Weights of a small transformer language model.
Size: 12 heads of 64, MLP 1536 GeGLU, vocabulary 44134.
Architecture: RMSNorm before and after each block, rotary positions, biases, tied embeddings, capped logits.
Training: a variant of Adam for these matrices, 838M tokens, 6391 steps.
MLP neurons of a small language model. Each row is named by its layer, matrix (gate and up: input weights; down: output weights) and neuron, and shows model dimensions 512-639. Each number is 500 + 50 x the weight over its row's rms, rounded and kept within 0 to 999. Numbers have three digits each. A neuron's up and down rows have the sign that makes its largest values positive.
Before each neuron's rows, "fires on" lists the tokens most often at its 100 highest values on Wikipedia text that the model never trained on.

fires on: " As", "As", " (s", "-s", " (S", "ras"
L2.gate1018:447561506554559498545503571420444564487562587572524539588475422509467532578396519547512442467535560406439473400487588564489499523575495549505443468522461479536617305497535508592487548446589500473516458510536378437497514550394536407484483445472411466554578427465511470521560399553459544498526491512461429459450458554446473536385553581525524610496519513435568414473566489484621510483544
L2.up1018:493602459533476511502410548479428526501481469515510461440477507523481501502432540547584533482492468452404542442570549535534558448546486536488548431457549538606562452519493462496543562410539434434559467478534444444533480488525502401454488501347447574500498448466496508563487469502482560488575457443582413481444508455453530536422521487492491579442564516538577379524521387396502473592570
L2.down1018:542529481491448501573434601571401542497539446482459393483544503528478515447535521522551583530459464528468541382548506434514490347542482465558506433470472523489511500452550488439464570424520450530500526461557535409461508439576396449475436497467464582472505444475541513503436488511407528498598418472496423478507451464476557444532533521518477480488507437531463489558466482496446488551519

fires on: " |", ",", " was"
L3.gate1422:545505491512533491502456489511432618443509436416464562489509538481506542538394432527405481553567560495455505521489451580508531491548518502474590430442489480510429592554546505462484518518475435544588539446450369543541539462473583469591478567495447591443444485537507514561386521458482497499503483551525558496503550480485443416517539477450468581452500540531474430431491514498411556521518
L3.up1422:542495503507424500472525488507530457605462436493529521499489484524507611494481404505484516560527506524504491503494509589415433573544472476533580458529552553414478449488595462520506467502463555500525502469539432479450452529412547493460542454538558468547554518476415554485577485553409415533625568516497538605512488458410492446423609537513528512543543496417497552475498521498559503495436
L3.down1422:487503504486472488481496531517494502456563583582492471466538479462512455484466570484534492444522486504487483487502458430565550497519558439488433597573523440565499534546428505487490537496467469514486503526499605489509504430559477516494461558454473538484458454531529523518400502516569610468379449463675510403507477586597556498577393515467485461467481518511462481564525463517520516492503

fires on: "-"
L3.gate691:368594617508468473476518506428475530480439396520490607519489457469513557525482504465455503560494512538453504441521511472518456469538545547573591560558504515490544446387490584501571535500573456488518507495505554475560403488400518490499560461459537480527519547500479443426527466505497585501537537541446508471420476429513473553406439542471532541578534631456510539565465505554515424559430
L3.up691:418380494498461518600532488461502469404572500482463521487504504586556424609488436567469459536457485532464526584464511429464534554526483513453499460423503501429502557543486543462509467368530414477494635543437520471588534609476467513486493483436533503578494488459556493576432491529474488365522454430459638413576493503540567495551553497478557558465580474550576603464449528461470579525474
L3.down691:451583518559488489520528482478542546460528454497373531454515457498534541491534610517495528577481435472454542492510551537512459490531489575450562532579514467574478495491519512523508455534559474492490509505481517549424460467446508518488489512478472491414405518508385474497458477569510476607539498440681486519429460428492538521456400517476513583538510587477444600537570533467471399516523

fires on: " to", " in", " |"
L3.gate458:453509559527508524536543548530424566426511580455378504505455534542404477525526506503590522418565531531504503569455403460472492457467501549563491522443497491488546508454525453472441542650519582538627521484508492493506519551440495467482421585552513553427473481540538485455451529501461513463519550453486561542518455473504485413583477443423523514485464510492482428502495528538522595416477
L3.up458:584557523568513478522511436512499540530505488492458512482465462458535487485530586549470491499542382418459489488567396422493402536509481525478585429448492412526485452462482376473496399444529457487487550519556509414496462459417456490489465455487503554531596570500570538481563517440570444543387520528510431493479416515449462555480511456480471483542565540561579550417549531542519448524490
L3.down458:441474539437488505465507631432538551484402503514524491521557502525507515540554378524526477474471557517566484549460638554488515472546494415594489567492523503431468530497508493524451532509407532497538489428465549507505591465523541544535514542508458457451460454498477477477514490635470552415633469475560545458503512450569508512523543572493505539435428463419467454510438482542453534416532

fires on: " As", "As", " like", " Like", " Under"
L2.gate379:478545508487567435483480548568492509539535549519434485496548534402497539419508446518502561529429482475445469432547522563549594401475506510516543439478541572539518409341561528497513471459512507506517485492540501538520494485579478476372459546517513451415493468596446524559486474596493474477536525476522482417368443491482446585442518488484426548519556482539511390483594445501562573514522
L2.up379:460558549622458493560512632463480582508564415496527509418447490619503533478489466527511459464519473469519464564440493569551435516605545464486506520497504569512541444584522550501489554463559485482476492534495561455601582464530521519534505452512456527535508413460508447397509551495521504415468451493469471490532506527535516522444541571458481516487517545459483436628489434413462559438497
L2.down379:523488390486567459479465488531534419520544583541447374528496513455479488441472493481483599497468518513404489429524546395473541466518456485573486404522515470565492510408456467446533499431475539405484493494539441513523450466501506445493478514422466502471540558543475508474459550541469499539576590478504521468538448527401561485537513410552428473482441532489480473489507473461493519505582

fires on: " the", " him", " a"
L3.gate1219:564472533493553562484495593576483447501431443426442554443443506506424460444474452540529425471513384535452517580511509551462473515543503484533527517522495536550500526484567512520473529427443459517489559474453435446471459509492421473519497493485509467438481542505470566526492590483473594566536495507591447510377392434509533586563580472560417448506440509510490505500488561415508498448576
L3.up1219:540493557552507469450546401564483440536493443464351530489498534530517604520436606552455420499452478569547516536581512500526521516517504517633517544526430490545459506421496612565574601432569496548522515560488518452550585505503482599444523386497437484488502493456505545477444622452530508485482536410537497481503485453489506461471551406427513552544510438471458524494550510475520535500489
L3.down1219:505522451433484564556426551468546511478538514576600473541469455372501412508532383482514564538603510444501516440450465492452495504527453508414460470524557556519448491568512429506457473533399557380506487432538534545441466460478501450534486563503546482480504544510496500524587467494478487525545522606511519537459455523514515491472475569475511470420485499474568417517423534520527493529526

fires on: " in", " of"
L6.gate434:398510423443538511473559477406548459521527516468461544537515519546526506531473560520508548420510457478499459496467496507475451595492550522532477402450476489417515551517459491565544424469519510447457431561526446490494566424436461515375532452535565436569604536540524407520502416615604528457448525472534482433535539494486465598446545529469576506528457483539521584451462463506472471419557
L6.up434:539564505508468510512450433551471512511551490502456520540431497477445479476487487453399519455495510528456401576421509529569471488447606523613442438532490505540473507525544554474485447465530485463554547574564499511496439502458491476486491389420554505524389493450460498475625551535534427563543527598527507463379586523495567522509497590572503440613434558481526520487496480544555403547511
L6.down434:491510518506498476529407467487521517552422412457567474485504478489580417508587520364545531383474533583513456467523541580501515406564551490450530445517511551521504538653528569485424387547481502393429538438522517475464473447449538516545494533456573548507569440584464488495433532523556557450464528555577487485469538462490432508545558455457541462440478472549478526492472523536526433571472

fires on: " to", " digital", "ard", "gh", " F"
L2.gate216:532435510458468464458435605500553521485459602543508489483527452498566419481513425453544523533513539458421521456568534448531504495453564557526491505445407490459530421570404520432431476400549461590465447521496487456523503404480444309538390456461465464562625540494508448502538523511531495465511468473460503515514413474548472578543468503492464491495632404454452470583376476461468604489504
L2.up216:506597476466467422517543561622534511384554552487472439495413537510496488505455429474531471413573460479463493557502447559477567518420544550413426535514490497492590502509470411431466489487486407607579574468528475567507488459563474387519444473514496483448575471515520578552503475487486489514484585499522472394506454409506464478558560437425563373438487494484492457476541414449462613501508
L2.down216:427559485569541545465518484497464474566545363474489502566516506501475609505545647471484557541443530554516551507450421577468481486501515457477548483551526525551481540515572524625509514563488535495487497490522539518479532551538420543389519507506538454518455392418412587537449426484468506546490536569323423475519566517472568495464437540510532506515436484529562509546552508505526419583457

fires on: " been", " were", " w", " much", " of"
L2.gate980:501473543520451527458500490472496465538493484478463517486547512583458484534411547427523453445563525517508402542552595491524465500499494522468443624404480465456537470498550525519552473488513518492446499534510571489515430470496623455534545475478498477473525456581461442440457591479480545433462511552429464551493407525448513524458462491495568510505601437486520576603508553492428623449532
L2.up980:541553532515530480418474510513499473523454380396588456505438490476568398390433526482387507435416467435507631443532563483615551397459614536440509524542606566529591521551425499532495510507531495534469526472552506524510497505441446528527410474439482432468510500490522436533490515414464485419504493460532482418483475453457541561463595486441550554483481530565423506478532500507488538484456
L2.down980:493477526517545460529489472407408452517423514499442489432536533534509464467510476488390430535516429562520608357479552536572553490517502577509459443533513517500505544491554505523475526610578490478448546573589544496461541489467410549556492557480445569478438415496535510449488483555596466480575424600521569591468473507546526471433486505473527469573465556498487511577510429422465563431552

fires on: " in", " to"
L6.gate1044:479487502502492484463509453450494549534467371526591551513527558458523446545601509493420608628486515458543540549450548459547427484528499516546456526423505489481541486469481486514435436527502540531455489492421453497530487548574564424431486530498661461492506530551451510576425566551480549506442507417477599489441467486528462554498476466442588542551496501453521501559572554517504537439491
L6.up1044:419568505489616485487543517574418509431513370531537492485546544556454512503554536463521537530423562572537506446451372515519422448353490502471431482473478552494487445530514529559524519419508597470479482475496502530569379475440461415567530457389528555479548453490481531513519548559563440506614512506553484501419543475451597501548492497540563484521573572499461486474456401573516471548533
L6.down1044:432458479556484514486526496460512584566481564541560512431541548478463579482653526470480544505518561498565480473468474543499485345463460516510455419529531476587435551514475508601535445518513474511525606546520495515479464410481522405402551495475562510533533494519497435468541567547514485519488491501397504530475519435465564439408517449493399531524530489488474509470467525492493495518497

fires on: " |", " the", ".", " with", " in"
L3.gate634:464600499551474487407476515482461502323466565495578538489500530486491481484495581431558547551482519481436383429477482446491432541576517612439496581546408473553572456495556558505495401544505498572421454436458477507525544595481455526545517472543492501483474422489579409484489513552463408581482487522498507580537506509400540483487547454444485427477430542460469482504536526432455534478558
L3.up634:404523390533594393493531507452573561456334497496532509404541523545539545487418490495481468490521416417575457500503608502550546470518628589480526515511505466560548524426490434493481485450534487515590553551658458582450445521477473558517402497539431505559537508417576575440589511475532439631477496459514414551546547547539529464501487456438502574515511516432550477528641447517537417510488
L3.down634:563469520367483566495441560519476514505501502444549543531554466559585515475545487461494545510442521561445508573516574446556373586576456516516422509392493508487480455568519494553519449500419557463464493566428503455563476553455514543506557449528519466483432474530520503573525496552569508426468447431469559532571460539470526472511589450483479458640485540520457537415358539508464612499468

fires on: "-", "i", "o", "|"
L2.gate706:500559515458384531509443500372496572601531468397494459443512592509521513471432520515517537499462543506553516552489500514510544505523467527483549505450496516499500555544508586554512518510421461465520575457424400612473586386521485497502472460428464572452466451482527619470494564402583519584552437508517377472489476509469478498519461427394543494495442545406527396384482469567557507525439
L2.up706:497451516516488519459547480531482519560583441483460535481550430517512488554495426475487484569470513452468576445470604465463489599507436466528523497505523488531436484543410505496492448603400442515571532562446529501567531557587539498483572496442546477513437515534623452457550421576426510465483527450473471486471504526566529428500481433492553472551537417582529535427491446480390464534509
L2.down706:471566437476550511498411440417507453480415532580504482527509579475520527456548520477493492453532491526585439532543422545469509467454552552559459454483471484519589517474595508475504572448599513498487431500600489526469504448415523444569431546517453519525549463504391540541443541440525481503540481548554536569518477442465452563524460579497456498461496564432488474513499557483603534486503

fires on: " was", " be", " is", " Be", " De"
L3.gate1369:525445558559491529600501388472418525513424537539447536446595378532568503530468512530474424470475476458451515439392440442523523555381568448530534442515583519465459611504472482476553523520398500509559524484499429389549509452453439515467508558487518582544520545534449407437487482421511524503508508485483591488577487554484467520447543509481457560534489535547524533439505442491496535543578
L3.up1369:544480566481416550481572510523506512559487445543522510531347554473466504457491479372541534504554539415591487475556471549553511490513543541556524529479491576445470468461505548525528525482544449483525423564478513532466475515399599421589548403445568487559513458521575500572416547509423465509475593489488515501442573438468600552493545530585499573475531510524567473568405557537480471464568
L3.down1369:471418466472621554498382529475444444470523525422453481462559518477454537559477551531441380558447476457364504486526428452513427530420483488488550485595533498612492483507519461427445539506444643495469540507513473606509440446541421523448463483510467515490434529555454499522531483485499483539474495419624472480477479465464568520464506642431487464557508482540413533439564474438550504505493

fires on: " |", "-", " City"
L3.gate1351:490552401558463520435519543425548602501467405501471503534452553505540482469490555553644464474542477602516500485464506523514488567478553368540495514544465500436468429560513502491550500418452462502518508520422473495540425482527502487525515369422469454565503502570482525531499522491570479496460459519540357547520471491549527618457478443457586397404465460538487425530537571489453478552525
L3.up1351:516478430569524465407520440392493556503504450530519449557557489541518469480478448545485454593347602503556479534463494363548504464594432567478480418477482453493488402493497468530522514437537529444536601474529406498455589479441483511509536493465486518524488520486513527579451503518533534431469423490478556536473535622527562464600579497445531438454496516572604476495584384534517568516572
L3.down1351:516505515411450530558550521551551409551467544505441579510489517416457612509557466397497530443627469519440546418523537593485447518467546480520535574490486505589513599425481534449536470533478433535521408520561613536477498548592468495518424530568558483435458446519503461456554454533476515572520611491592488468476429413531475580427426505527495592520433581460442543533473576489531505466425

fires on: " the", " The", " on", " an", " February", " 2024"
L3.gate1361:483551506499498498499486536540488471424485471429512567511411619515520460475415517439495466633454453487385592502457558558529543594567511503390546440514524478528436587472529494466505499486530478464430520439422485486467543487478408470490453414495537503490567529496485493547490611461578515526463626579566523515485476553460556550530441512507544500434454510514399594497521566446457521446508
L3.up1361:575441494468567629453587488470511479503448494438491580499534618477534418521471503592492458505601481495486494493547556538527411504550571531474458477429490459473542541445530513456556646423522458518454554520531537551481571487539498514490489530449444493459533503408551525500511472566524583546498519569553524489385481391487621424463517429465466532432410478499566579510475400527557540455434
L3.down1361:393609451505425399421444470454499539525530524567515519493460356483474599487568448405546461467419511533487457471500452490503630483449398472549472516518500550482436482495458515537424447598483542497431459496507600517486460443522568569455478440494536489527475525569497483513540536437437435499463463441382496534613554617528457502510497552523586474474539473555486430526542491489498515512501

fires on: "|", "-"
L2.gate290:499505458595517426496541458410526557503579426433534493468495543546586525394418509546515495476469551574482470538530423522517538563495536557580531492442559512522510501539531475414474442532409511518479426502448377548508584489494528475556523453424526573477475547398493509546516526494409461425511405489547501426462454502557498498542536419365465463485521539484434453485461480499513543491528
L2.up290:555445601518459536552478494508628478506459569534553568526434438466486397487450428590570426499509487466495530484463550489497520554559457486497478509540545546521486490522522506460473601411519445541499531486489477546536583537487480438564458588471489477575490486500527456562535403483455495568462530444517502522502476566572434423551532442545453565544448502503456441462560299555577496450443
L2.down290:414556468481595445513500464482501487510479442438506451502560539526545585571521545498377584538510521556523522539524475552478552450450518449557486490443464494524555484514486509534542461558530540480509426546440526498431415480526503570414537410521462496429451531483478563460478596519549501487563515600551573485498501494457539522367514543495562453422577504488556517484417667456461491582504

fires on: " —;", "',", " Las", " y"
L6.gate1447:531407521506585446587516514494494572451531560454513501585553432468515477556521442489580564418460477552528496525439446463472508573469458452528496480481476449546497517530458534474423532569459505502481540481538507554469528470533439466424413543474611496498509549544533413501599454615611446462433495496470447468442545508523429427461479533521470534467561399418492443465564544600536497498447
L6.up1447:468557479537495536552456594444508555484417527425473494490565448548571462445460529524484514557510448556561550555464448539520514459429539540456492468568433556487582458565551572486512519516446446547533466525478480548542509474600416453561425537531575448484550472499453510462542554499586606537416504531532473498483580480397449453466552467504472548532557448529400476433441527560529534521386
L6.down1447:420454458482466557563548534429597447488472523466429409586549530525501481480473564560494531419443543479533362499538458439470535571507523507470547476500515462411591524463545489522517496445416432403492550495531460482631543521428380519414545570553497537577516454553511513496599580522539450581437493474645478497509473483351479532516512459531445486533492528556434493423520546570408496464499

fires on: " -", " as", " and", " Boys", " fellow"
L2.gate783:543466584441486573454544513406479541557455423511540486559496470456473519481526530401466502525624476577537450492529504392433486516547518526511480393594472448549561529440497567425404442518437530506459442577543483512588454528518465511465476493421466502560590391534544528400534403546491521539543475545475528578476448558481510527633384532536476353552465531460561532534485563508496549430436
L2.up783:616535540468537497437456481492520498565465510397525545542416532509528435549486522460493576536453536508522490506522504406505535599525384527514468476485532484540492482521481530420413471499429521498508400433431396570557440556533511594519541504450431517545580459528564514435501423450502495566576434466412486522581491465550587460535447445480439348529511406397478513483557405543449500505456
L2.down783:566458561609479485463443557575467534544477573558516502430520488554584529585443473603472507396498449446374417537437464552534490477553489541438498586509557520472418461524634467526524590480514469523520556334514579432468626426446557541475461514556467487501481559490507539476523596479462483386554525492585449463586506399532508379435490444466452488471562465509462502524511448488485499489522

fires on: "f", " |", " the", " f", "-f"
L3.gate566:469463408535541504470528486450477566608528526533526470543428553467541519469436509556524467467505487498495462502616598560519452497556553575501535510512532552452543455463463464471580481411519368503510613412427463523495503500574541543495529401475528462545459515353466558544530448538522468485471613520545459469529451437512513493534556501486506471447553498556539499502498478522541474492571
L3.up566:515402406476451447471479487508497408563508528476467498493426582456479583456452543506589569534485484506482483531473584524591526531536541580561460620445588534532518460427440424442592540438540414426453581355475458484505599596543481492473483564449514576528383480478423515502510492491533479456577523502581524416497436454473444485566528391520522512543494550502447555542479559565472514485478
L3.down566:432574580438489496470389539584527536345376535536482518558643496528454438577586471478560602539562491450557542415414397442417543515520496439503477477451415468490467479474552567550462570520484540457480363537559545523501472526403478483499500590621439459470561517606567448497548554511510480506536401448354520483435472546542570483518502677523508541512459453444437495487460494406366476517516

fires on: " and", " is", " was", " be"
L2.gate524:568517498572516416599581471446483547493515482442438527536468562505502608422503535439599457511477556592524491433509521421511541549394512478554490451407627407513473557551535526503523481554428507482587598448493490563438548519542466531434471439548386498547375513514478491459433494397511571492502456537536527552498416487527491446546533477505461452428541465521499533437542506449437518501483
L2.up524:512511535501441464521502501492487594544462430547516568567417470502515457523518425445460530408466513500505491534488489528481473562463567415453521496440473496440573467529448467501540486528510490561524470577527521552536546592483504585513507401488578517582482435465549520415605554460512599550500503559509374513495578510483642422526511530606533521479563522533435554508392528448484572481491
L2.down524:519470517502536561502497497521468410479525508535514408414578479487464575466507614586526489616492500454498531423536525444558547462515429546527436514587542485496410565527599527507535494466471503471465532448462514443409452394565478526458477550509349502465517584522466443511458464498565411486513477415563540430488431508518440593428488478425556501490498470484505432488555458489503439531541

fires on: " |"
L3.gate571:457584544489553592470529485503452494472425477520458472520445434552457481463435514446514456475540515394422527499414569589511565457502513475528424482488457512591540441483441551575503593486525522628475478516590550435521495472463471526473458512532445428517489493511461496504462487519488509451448520523513417507428453452462583486433473461490592413485511441514459492485470446418590477498446
L3.up571:555532564486507585440495465498526485576428536428494588462537429552491585474470513465507523421535590487448533470480526475428601514559594469530374521454432476530529507538507551605444490546410448529468511511632605460475442456493563464460555469501423508444531513502469495521452425463455493439518437599505519492465562487399457461511474468562572502512534508529561616495435503472487453583498
L3.down571:463481542496552513578456472520454475489504482495572519487476565516585510570444478524476491524576509628546480539479485476473441501454481581527450485472498496465500557543585490452521533534555472451472418466562516515420589514537511517504505420546502471544521459457555426463476496528566471486535446461736568478485527547560419528541461480408486543552532493441462471505552511493453505536505

fires on: " |", " Shah", " War"
L2.gate1185:464597539458509421532417429548493456497466491337559510507471504509488491481380490480531501523484538606517475451470493465583523566505496506475522492498569516478547513493538481561446505504456492499563517512451396614456452425506508473533444609478475535480444511428457476531519598453477520537524473504513550453478569547459451373531552426432479518469476541442473419505494485528458439573583
L2.up1185:537588477528516529563523455507510367548426484500509603479584461561451584440581492494554375455508460514530538494538494516540464570545515467438494569480527506427549474567425532447484473419517508541443480570479474468469449474469556519484479400508468459466504533576474465425502534548512345531529503411552500524415456523531520401480480532553477502555506568476518516449495431391477477478543
L2.down1185:418416528465458504459483477482436638442526475445527423546386495529476437536474515473484568510525534493464478514450571468420603425495498532549497471529462515498454451452579521537470484548442499425529541456540500547538559534561474413561540658524480609441484495455535500553545523484480629487439523550538508515574523514515483585525496434422496472481526484492461471590519564590501531533503

fires on: " Al", " i", " Pere", " y", " Ye", " Las"
L7.gate597:455518505536546529509546437557459470429524543526486464477539518549534483560502564469483517448439461529572496505482443529445474496479459491458443472489510534498513424428479434477465525514505545563448563419479481516593553534455466494426583458389570481524571569494509480452517648458511498547379478492506556413521415507476495397331503438549459498464502553531412457514567566512468479561549
L7.up597:485520452522518569480566397461456583456483569522522393581582475474506369485574449439530491442430455552564579467451509486565437533528520495411544541487499522466540496413536476441541509551460484538590572459427536523589515565498525491458447487426526448524565504497573535455440560475577533521512480457458578574494490519419505522474512567520416588437525491484381401469472524559400574505549
L7.down597:476639481475471493571466414508557519493465430556480381506540443472509412405440465457483452493570517465593454455540543509509606522646532440573509570546540494412551491489545500481513500507518483548524488422526491508584572510473528445411561509530483516446441500481515521483518548442624533476519500476582403523525487559477482485469511569590397478487554445534377416438479559570522581548469

fires on: "-", " film", " building"
L3.gate954:548533434408545493434475582435527562458499496420497495482540491547599496456451552483533529531461507444511520410494545510479423470504450449513494463567540419522566489420570428587477561436463413457501455552528447551483487423473438564546476513469456560533519458576529466457536445527504448498404484498564500495485513492509533507435395441402460531513524562511525450476440388501496540572562
L3.up954:498423492528427464536526441477591468495520523519533570445494517479577417541455406594446586455450561537613477562559531483414478539567447560455446448439505536501468466619488490458554540558478441468485543480556536464484554575487528532533629571495558500569477473540492466593483510513497490511481429491450520517550476507556509497565540524549510604498512439526435448484532482442458499471448
L3.down954:494488461464546574516426544497450490569428456514466470590514499517460596473476546427514454564499442453482466514483543559556517562462551471485486571532516452443518577476497463496459475429601482517537491539434517526496467393513454495517443366495466468516559548495401527437545444391514497615540545412637527456529466537533494466410497468455506508471510495424468521503508497508553480537483

fires on: " on", " hold", " in", " for", " at"
L2.gate1129:564580492381518537486490506525587562554493460547465496510528523495451528545493539424509439431502524442472556494614541524531473502491495471500461441515533497428505449510479605578524471466556498525439401442548476432511452464481502505441535564578512419542491503581516435561495397537468515588502439588493524511558497448502484554477495609522540471486425532535535510471516518443535550606512
L2.up1129:478523532471467498444470463530532455500545512495450447567493457431518524510538557528352603497475498530481418489510561445416416485512476608533496541474480537491444518556551417513477484529457494450461596457587544502531538531543504558497528475612449529494463476443553553581547442524548609484514525430379453565519558461465543522537565517489547481539459509510517537479475443536548550521407
L2.down1129:496538513433435439493385498446544510525491485505466527631406505487461483517519537442513437441451490464415519543479488481544493435475450559499611495532542519537496448480473517453536476514447530474429491425467434555515489498465599535498450385477413467536590488534546451579491508581520471578575510502555448585503453473455492563465576492546491523466487574453405453517502489472404541601621

fires on: " of", " where", " for", " |", " für"
L6.gate44:530510511511511545564405502480454400517528463541545516640484486410401466502555554541473514519493583502446487433491520425561507465541508449559480418515479513416575511468502479473456457487560449443423507493533541514535513453351514474453513498489471508482504452443532554540522463489479422464470509634484552510641428506569407546488575464495539526556489500464535479549577452495568537530518
L6.up44:524561558415505516487408526623446478556541534496603527607509476441523413580536418414570493591635458547546518571456502562484589532478523509463505521469455528522531537539482373483496505477484492448454533514548414481612553477420437447573450495491427536486455501458468442514496458579532457434404512500535642535529443453469498485436506543517521495515495540491410508530476457491479463482566
L6.down44:488590570497519451458503446463534519533493499520479459440494535438504415510453521527423376447447508470434424506547457512471546568533546562479543578477401525536597504557425519494444500513425515584516601468509544402569434434534548483524552462460489527494467481535503461556533537473476475377500469509399475558572480437540456492497545412514482576514469559511507556464480505577444568529601

fires on: " of", " to", " for"
L6.gate1467:482517632574464518573497565551492507473425481517423556503518429526553499535531431485507532418482485390532577476470557454475466484551554461501527458517483489545559512485383449537446522437505453442470545447582535530569538547578472521424408539558428498527554505518499511452515530598473475534406548453487548562526469452417578449510465485399564440493534580603560501437558458507510513493518
L6.up1467:447555561521515492471536549507508462512454543466590507476521482484529509517447450427545502457479449512456442410475459479515516536614510523498554515452536475398505504485592458480518496564495582534544525478432465500568458494475502424504434526470524518463499451490593574553450517555499396640534506473515454569504454522479549471471495446513528555520600452540591557531446645488456487384427
L6.down1467:477529596435505549540407447549487520475620500441464505540457554513357517512511446485509519552497496495466473492386549538478527483481527466471547460487542496474423513449455504505504427419448464531517551437448446525491452566534533453504505446491519569384517431476526461590501636494474510482503434453411475596565513502367493568422509509575469514483424496601504500614526495542477451453542

fires on: " to"
L6.gate619:435533397499447479464478502479515460547407448518537471584526502551448488534555438545453535593520479501513554460486449572611472473602583422465447523484510472429567430524486493488468406477526520520527459470552539428516554515554482487513487502559499433476534454537550534430507501413537602427516633545486561512482509523563443525473553453424606508410535497518477534513567440581571530397490
L6.up619:439454460561462468472508564470533504606587468495631566587497480476485433569428553347478493466462527489478453561573532501495483474503558479457518405438524425335509485552473586459515411534447490512565455493524536497468478422554455537537452575547512511541501481512494496504492525530480433548542535502492552509515562493477520438552446527428491510474502541485503434481514581405525541465487
L6.down619:461433456463488500639362553482533574471541499466429547486492454502454435463486437423527555495539481532582453533444483476491538555545493409414451501463522487478449525590579626614502557430486497464463497468535486590514421558569417616457461493487531605542484545502574424493510489597471470506514456428236481505531553471499447507463491529547499466581496541572530524497446537459473553501495

fires on: " in", " from", " 10", " 16", " office", " c."
L6.gate57:460475537499429449477479539543429578564441475480549516432450533485452531500588520454480466475448498571513483536534619482548498440579534510513439585413486545398490431404542482593486481542423502551491508440448506449550446457425554499435525449437479459541470532467503516501508482525561446481515555496453560498465505526450469571451481542515485450484471447468469482491533473531400403553454
L6.up57:417504476464536428493490504417455517498465495502569497514625482475620497523468570592403560478492539553555499428473501449476416525527496558474424499507470522475450451463453520496425445524467495433522473468487555437483412501492525412506483468554519512546522438518437482524471561450467435519511483499475526375472567542594546475488583475502482523495501469447478486563490518486393438574459
L6.down57:527478560580490504468486551470528539512440497569455556472552501582412606434635501498525376525520572455475536594493511453497537472507500467533517503467382506462526548596521435589469430609473515463432527511467494490446534432448581516517430476433560483452516609465488495530495462517443489425557640582648516435507512484485542503522512429436541461473456508503416456472447497499500452540426

fires on: "L", " |", "in", " C."
L2.gate994:608564391508393463601453530394487555522476443358513455428486568541582496480514468509576512547455571561467528600505507519504620503496461509509509495439603444490499583519550552530449471472460509498561477477479419448524564422506544488482442524485507598461448508513520502470442557458457546436599509522541562456477547503558510415531490440448539464527451454532511472435438502502477532500448
L2.up994:533490551534450503481470511430577528495485447487572473582504491525532524566487535489539414545563462511494486467558513555345514514582508535546553388504527507498531471441487509480472451523448465533564502513504503503476513491429530504504532552514561504500478544544558523524507522506513519536546540462495447426496525521414489421464454484577530505559598552424523554476524463531520549470519
L2.down994:514494426422544524525468482548449477503500537450464491486449500496533453438472461492462613450451493490520478520431464429568505537476507425492438626535539484490486574572536454500499552477541521476480478455528587481503475550586502527494471447455467512509502419427448508445485454509445477437455489491622471541462474458567529561530552524422512554432462423557451445472466580477476436517410

fires on: " is", " ", " was", " |", " that"
L3.gate432:474530517536491482506519448505460380509408465619491506523431497458502485529475472407416522544547464454539454527457587386458487548488452475583395472562421476378538467531501425404485500522470475502522500613522508531519434553459473524503579504499499486562491431563453501424493437466490482521453497520462490442551366542531369499517464564552461414495508526558503464535553525544553478534500
L3.up432:496469468451432510468444526434553475518510490493449472474489486530588514482508472455592519592500538431538493438499454503470491574469400452569561414476449507568407534445589517435498570460567509532545557424390484560590400490508558538433538487439413489553457505518539476508460451462519525575555553475502435444400443509536496456470538513534475455528542455408512433522426517593477546532368
L3.down432:454470427486617577513549433528490584514532500430537530398503488462493580512451526600516461475455516507485533369463466532511422503468542471382478543467467480587525494483497540548477506457495561467516434434412509550500543498571485518510459472510455488539476590540512478532491554576546454518507480418516429495410535447478516579484467548499416541528495463567531432455465471465445452563511

fires on: " to", " would"
L7.gate223:497542478512476483517515566552500588456443489576497567544627450498446464491463437500473532485561574468489550470487507552436541467426447489520556408417452498445417520526532506423517470430550514531448423452469544437468533503462438471484540516498480528479539549508549460513592511488466526450486474500477536481512535492503451483445488497575568493539521514571419493507436462555478437407485
L7.up223:441485465450437546520508599533384459435409572469523499467442492420429404553489422343538527519505480514432497438483548541483425559601498508445481557532499503468581516468489495498594443544541556455474507420519596494534393537500423483593428483459550530446460521482463548575532505536445446521449490514567525518449440497505496509515459400481557406530545391600452503435498523490409517494524
L7.down223:492476505484556525482456444575460511492552416476503538440582490591461536517495491548501557470554507560529502468484451482546488520477498487464474417414492421573496485568503569461510529471564509543503430490433477442479534566564489552495493487554556498560517523542549464578458532609477474465502383472433544475547550425562529494523436512498514500501448490439478510485507440529580472566512